{"n_layer": 8, "d_model": 576, "n_head": 6, "n_kv_head": 6, "head_dim": 96, "d_mlp": 2304, "vocab_size": 8192, "activation": "gelu", "norm": "layernorm", "norm_place": "pre", "norm_eps": 1e-05, "positions": "rope", "rope_base": 10000.0, "rope_fraction": 0.25, "qk_norm": false, "attn_scale": 0.102, "bias": "all", "tie_embeddings": true, "parallel_block": true, "init": "normal", "init_std_qkv": 0.0166, "init_std_o": 0.0166, "init_std_up": 0.0166, "init_std_down": 0.0, "optimizer": "adamw", "lr": 0.000648, "beta1": 0.9, "beta2": 0.99, "weight_decay": 0.15, "lr_head": 0.00541, "warmup_steps": 435, "schedule": "wsd", "decay_fraction": 0.853, "decay_shape": "linear", "final_lr_fraction": 0.0, "batch_tokens": 131072, "seq_len": 1024, "doc_mask": true, "z_loss": 0.0001, "train_tokens": 1004000000, "steps": 7660, "dataset": "wikipedia_en"}
MLP neurons of a small language model. Each row is named by its layer, matrix (down: output weights) and neuron, and shows model dimensions 208-303. Each number is 128 + 24 x the weight over its row's rms, rounded and kept within 0 to 255.
A block is one neuron, or neurons of one layer that tend to fire together. After each block is what it responds to, as a language model described it from the Wikipedia text at the highest values.

L5.down389 [125 105 142 135 182  71  74 113 131 151 184  96 137 114 117 150 149 135 129 165 123 120 106 125 140 157  97 113 130 131 108 150 108  68 114 117 122 135 118 151 126 111 139 183 133  92 100  89 129 128 106 131 145 126 148 157 104 112 149 167 132 111  76  92 141 131 125 177 137 134 141 146 128 121 117 157 130 156  94 175 174 156 168  72  89 142  89 130 151 124 131 121  89 163 119 108]
L5.down444 [127  91 142 126 132  96 126 128 151 198 153 106 163 102 136 105 141 145 151 146 143 101 122 145 129 127 110  99 112 120  91 117  95 109 158 167  96  99 118 180 164 131 138 139 163 141 146 119 171  73 101 107 128 108 105  87 102  83 109 109  93 124 144 110 180 122 122 126  98 110 142  96 155  88  87 127 140 144 114 135 105 154 106  90 130 112 137 138 112 121 139 147 109 138 125 149]
L5.down873 [141 168 160 141  95 138 122 114 105 147 163  86 135 141 163 123 147 128  97 132 162 144 135 128 126 142 128 133 132 134 108  84 119 134 155  85 108 129 100 128 110  91 137 117 144 119 113 158 141 102 103  99 128  91 184 136 159 158 132 127 150  78  97 117 125 142 144 115  84 135 137 122 173 141 158 157 156 129  86 127 116 151 111 149 132  95 135 119 128 108 120  95 109 152 146 125]
L5.down1203 [119 109 129 142 153 141 139 170 116 141  63  93 155 122 126 133 123 146 128 120 118 162 128 156 153 140  95  80  97  78 118  88 127 150 107 141  83 124 111 147 130 146 128 130 160 135 117 178 112 124 121 138 141 147 128 128 174  75 116  80 169 161 133 120 126 123 147 123 142 119 107 134 129 113 110 147 147  79 108 106 141 127 101 153 154 126 104 138 132  95 166 132 158  84 170  95]
L5.down1305 [108 130 136 122 131  98  96 124 129 124 143 145 142 110 125 125 148 138 142 183 103  97 119 119  97 168  97 147 126 156 138 103 127  89  89  99 130 131 125 126 134 156 159 136 133 103  85 123 140 130  97 122 190 151 114 109 155 134 137 149 149 102  88  88 114 129 140 151 121 159 167 126 122 119 128 183 179 139 107 107 150 124 164 147 133 112 144 126 153 102  90 137 161 117 127 126]
L5.down1702 [150  98  91 142 100 118 130 121 135  76 121 124 134 113 135 119 111 140 159  98 156 133 140 153 101 155 147 125 119 145 110 126 124 105 106 141 126 140 153 101 116 135 125 108 104 152 120 144  98 110  96 119 153 116 175 113 123 153 122 134 148  82 167 184 132 156  84 110 164 159 132 148 136 148 129 152 115 146 169  85 121 129  63 100 128 141 111  99 129 152  94  96 137  90 154 142]
L5.down2096 [152 136 170 133 159  90 137 120 128  99 114 109 121 129  89 139 145 113 137  98 168 171 119 113 133 167 116 109  93 146 110 118  79  78 108  97 110 119 108 108 174 147 138 179 100  99 127  96 146 102 125 176  84 152 153 111 131 145 144 126 114 121 128 131 153 162 127 108 119  69 137 108 110 120 142  68 152 161 124 147  91 131  92 130 154 133 113  88 155 111 105 119 115 137  73  98]
L5.down2252 [106 137 117 105 132  64 148 127 133 147 144 125  84 111  82 118 130 132 120 156 119 151 111 165  82 148 138 116 147 161 162 120 157 119 120 114 111 139 149 130 110 125 155 108 144 137 117 121 130 135  92 151 170 108 154 159 132 119 133 148 160  74 130 145 125 147 103 129 159 131 109 154  94  94 116 109 117  98  64 145 132 115 124 101 125 161 108  88 115 108 168 127 130 153 148 103]
Responds to: First-name completions. Final piece of a person's first name just before the surname, in lists, tables and prose, such as Ig-or, Em-ma, Jür-gen, and whole first names like William.

L5.down652 [164 134  98 135 157 121 111 107 127  84 158  95 135 121  85 133 117 123 158 107 146 156 121 147 152 139 155 159 147 119 117 108 134  92 110 112 117 121 120 145 128 113 128 130 148 112 118 112  92 175 166 113 119 136 128  87  98 114 147 113 149 126 127  98 153 163 133  99 140 136 110 167 120 141 151 129 122 111 134 125 163 106 137 138 120 120 118 140 114 147 132 121 102 140 130 123]
L5.down945 [177 129  98 137 128  99 136 127 105 132 112 106 158 125 115 148 122 133 107  84 117 169  83 118 108 130 152  94 154 111 118 138 136 160 166 116 139 136 144 171  68 136 105 180 103 140 151 143 121 139 132 132 117 153 127  96 141 135 160 111 113 125 110 143 157 119 135 153 118  99 144 160 149 152 134 138 105 155 117 113 136 164 105 144 142 156 151 167 145 159 139 138 114  88 101 143]
L5.down1086 [106 119 147 121 156  97 144 142 143  98 133 107 141 104 141 107 131 158 162  81 110 138 144 127 131  96 127 123 149 126 177 187 147 171 124 171 118 143 107  78 156 136 101 168 120 152 134 131 104 149 169  86 159  91 144  83 109 167  49 149 132 150 147 139 179 147 147 125 123  97 132 130 134 124 100  98 134 172 143 109 170 105 141  99 121 114 100  83 155 146 122 108 137  68 111 103]
L5.down1177 [108 109 111 134 146 132 156 148 167  85  80 140 128 142 131 134 104 157 121 129 133 140 158 130 133 122 138 158 141 155 160 111  73  94 140  92 116  94 145 136  87 150 130 175 142  88 177 128 120  80 121 133 133 100 146 156 141 156 128 143 148 119 152 111  96 103 109 155 123 153 136  78 127 136 135 184 100 110 127 132 147 121 118 159 152 117  91 131 101 113 139 144 117 125 174 112]
L5.down1290 [137 121 142 122 113 123 129 104 140 133 140 134 134 131 104  87 124 143 115 106 148 136  74 110 176 125 107 144 114  81 152  76 154 128 149 159 192 141 150 165 154  93 131 117 138 124 117 105  84 116 159 134 127 162 136 137 159  82 149  95 105 162 106  92 151 142 163 130 118 112 135 122 158 162 134 158 118 115  95 121 166 139 161 116 134 143 117 122  75 129 146 145 138 118 101  92]
L5.down1314 [108  92 176 120 130 120 139 139 106 117 155 101 124 115 147 120 150 156 130 127 137  73 160 121 160  64 141 115 116 127  96 144  85 119  96 128 172 119 148 131 135 118 137 105 161 143 136 130 132  92 161 100  99 101 134 108  96 135 112 162 112 159 122 129 141  75 117  97 132 112 142  86 152 135 111 160 107 148 124 140 160  94 122 114 118 125  66 121  70 138 155 142 155  96 111 138]
L5.down1821 [152 141 139  93 136 147 131  99 180 112 119 105 189 129  98 117  99 120 163  99 145 135 112  89 142 155 160 135 118 117 117  99 123 130  79  99 124 105 113  91 140 151 108 120 167 130 160 102  91 156 137 157 133  69 138  86 118 126 131 111  84 135  86  99  64 131 119 148 109 138 139 122 104 184 117 127 108 141 140  91 172 137 111 139 100 142 109 137 132 111 115 118 158 209 105 178]
L5.down2192 [115 141 128  84 132 100 138 159 182  79 144 124 160  90 140 167 142  98  93 160 116 163 131 114 129 173 168 143 117 135 113 126 178 159 140 116 126 104 145 116 113 134  94 128 176  61 160 127  87 146  92 119 113  98 149 147 115 184 111 137 112 103 144 140 147 139 105  96 115 146 104 135 164 128 135 144 158 119  95 164 102 145  79 110 138 157 107 139 153 105 118 124 164 131 111 125]
Responds to: Anaphoric subject referents. Nouns or relative pronouns that refer back to something just mentioned and act as a clause subject, e.g. the battle, which, the poem.

L4.down1389 [152 136 144 150 150 169 124 130 121 121 180 151 116 113 101  99 101 102 151 128 112 100  72 114 121 111 104 138 120 135  95 105 111 129 102 103 168 174 111 125 169 106 140 157 139  97 123 125  70 139 130 154 100 146 118 126 101 127 105 160  93 115 165 130  62 112 125 104 136 143 134 171 104 144  80 131 131 123 154 127 165 137 157 130  92 145  92 122 130 126  86 104 133  93 103 141]
L4.down1529 [132 112 130 107 121 166 168 128 153 117 147 110 151 114  81 131 111 125 146 128  99 145 149  87 173 140 119 164 109  79 130 117 103  79  96  94 107 138 119 121 112 189 128 123 147 132 133  71 114 105 150 110 150 101 117 136  86 176 111 129 113 104 125 181 125 133 143 102 142 115 150 105 113 174 151 144 154 184 109 108 108 136 135 117 140 132 119 154 124 110 101 129 136 111 112 127]
Responds to: Subject noun head ends. Final token of a noun heading a subject phrase, usually after The/This and before was/is: the college, this lawsuit, the blockade; also which/that.

L4.down168 [141 122 182 132 160  84 109 119 110 105 135 114 154 132 133 156 120 129 100 120 132 101 102 166 139 158  61 102 132 172 145 102 148 112 137 128 153 138 133 123 148  94 154 131 155 135 132 106 126 117 131 131 122  93 110 123 159  99 155 119 105  85 127  94 169 134 123 119 131 132 122 116 137 143 129 207 150 137 105 110 111 172 118 117 111 116 165  91 141 138 188 146 120 124 155 119]
L4.down1022 [135 116 146 131 115  74 101  96 126 129 136 117 115 117 131 165 136 124 149 135  72 109 114 115 111  92 108 132 119 127 130 145 101 119 130 113 116 146 129 120 122 159 163 133 137 121 139 182 180 146 163 148 122 121 153 121 136  92 139 121 101 160 138  89 185 132 109 129 119 133 119  99 126 107 110 197 143 115 127 126 135 148 107 149 175 157 148 159 154 142 132 131 105 144  85 162]
Responds to: First-name completions. Word pieces finishing a person's first name or initial just before the surname, e.g. P-aul Kelly, Em-ma Stone, William H. Hastie.

L2.down431 [138 132 172 159 116 112 138 154 133 119  82 117 100 133 120 110 108 117  92 119 148 127  80  93 126 123 146 162 117 133 102 137 118  95 133 119 164 108 130 126 124 125 131 143 123 140 142 100 170 138 146 115 129  86 155 107 123 130  71 128 155 135 136 122 122 145 164 130 185 145 125 171 160  89 118 134  92 145 149 131 115 123 154 154 126 124 127 107 113 151 116 112 122 113 100 149]
L2.down1498 [133  93 162 101 142 140 104  85 143 174 116 103 112 134 156  98 110  91 148 136 118 109 161 147  80 134  82 131 105 122 102  70 117 132 133  97 153  79 115  79 127 116 134 152 170  84 155 123 139 146  99 167 104 144 130 143 116 134 149 125 131 115 123 183 119 134 141 138 182 140  95 121 158  94 137 115 130 139 109 132 152 149 144 136  92 140  70 130  79  93 150 115  91 145 151 135]
L2.down2154 [157  98 133 125 132 133 111 123 117 102 125  94 178 104 107 115 103  82 163 129 122 120 110 112 108 102 144 146 156  90 113 158  95 124 147 137 152 107 162 125 107  86 135 119  95 147 146 133 157 100 125 145 129  98 123 126 147  94 161 124 132 126 110 151 144 141 144 107 148 119 100 120 112  82 129 130 133 124 162 100 113 149 140 133 144 137 130 140  96 102 155  91 129 131  97 116]
L2.down2242 [123 109  94 110  85 140 145 112 129 130 108  76 167 149 125 101 125 121 142 128 101 104 128 105 132 166 109 162 162 129 140 128 107 107 117 138 142 121 148 111 121 146 114 100 123 140 147 156 163 140 124 120 116 149 144 123 126 118 151 130 108 139 111 152 117 108 143 104 131 131 132 164 133 144 128  85 134 124 135 104 131 127 134 159 124 120 137 166 129 107 127 142  99 144 134 151]
Responds to: Relative "which" after comma. The word "which" opening a non-restrictive relative clause right after a comma and noun ("the non-profit, which seeks"), plus scattered mid-word fragments ("Sor-bon-ne", "sculpt-or").

L2.down698 [149  98 104 177 124 149 105 121 133  98 130 113  84 114 140 118 150 120 111 131 138 128 133 107 114 122 131 118 116 138 198 132  95 144 129 123 149 106 135 123  87 148 125 114  94 129 111 103 135 127 146  90 115 146 105 116 137 105  75 122 169 126 176 138 182 171 118 126 108 144  83 153  92 160 133 157  63  73 141 144 132 123 102 115 171 118  90 158 127 134 164 149 121 124 146 129]
L2.down803 [162 119  78 141 157 128  74 159 137  74 128 176 144  92 109 136 167 104 107 148  69 159 155 131 144  80 184 142 138 116 100 137 125 121 173 146 111 108 128 144 126 129 158 122 161 109  63 141 104 118 130 122 135 138 136 130 137 125 107 136 135 136  97 125 154 127 119 111 100 103 127 117 135 154 113 150 132  84 102 136 131 104 119 127 134  97 182 107 122 154 111 143 124 133 169 117]
L2.down1243 [154 137 114 125 146 103 103 115 115  94 139 115 170 133 117 159 131 161 133 148 128  75 116 169 124 157 130 124 184 137 116 152 142 142 161 142 123 128 180  96 119 188 140 132 158 181  83 129 128 127  89 116 146 156 147 114 138 110  88 157 162 119 138 105 116 142 128 143 118 161 116 138  97 109 111 132 136 111  84 106  83 142 131 112 152  82 142 109 136 109  90 140 102  95 144  86]
L2.down1667 [157 108 108 166 156 101 157 133 142  83 171 115 111 152 144 140 152 165  95 140 145 158 129 128 109 140 146  74 129 152 149 125 113 123 129 109 130  77 131 110 122  76 124 151 172 107 165 105 152 158 127 122 136 135 158 160 107 147 139 146 132 155  82 108 137 139 144 126 109 190 119 105 134 164 132 142 169 126  94 133 100 121 133 164 175 122 163 116 150 144 128 116 143 139 132 119]
Responds to: Mid-word name fragments. Word-piece tokens inside or completing a split word, mostly personal names and proper nouns, such as Rober-t, Must-ap-ha, Punj-ab, Jer-ry.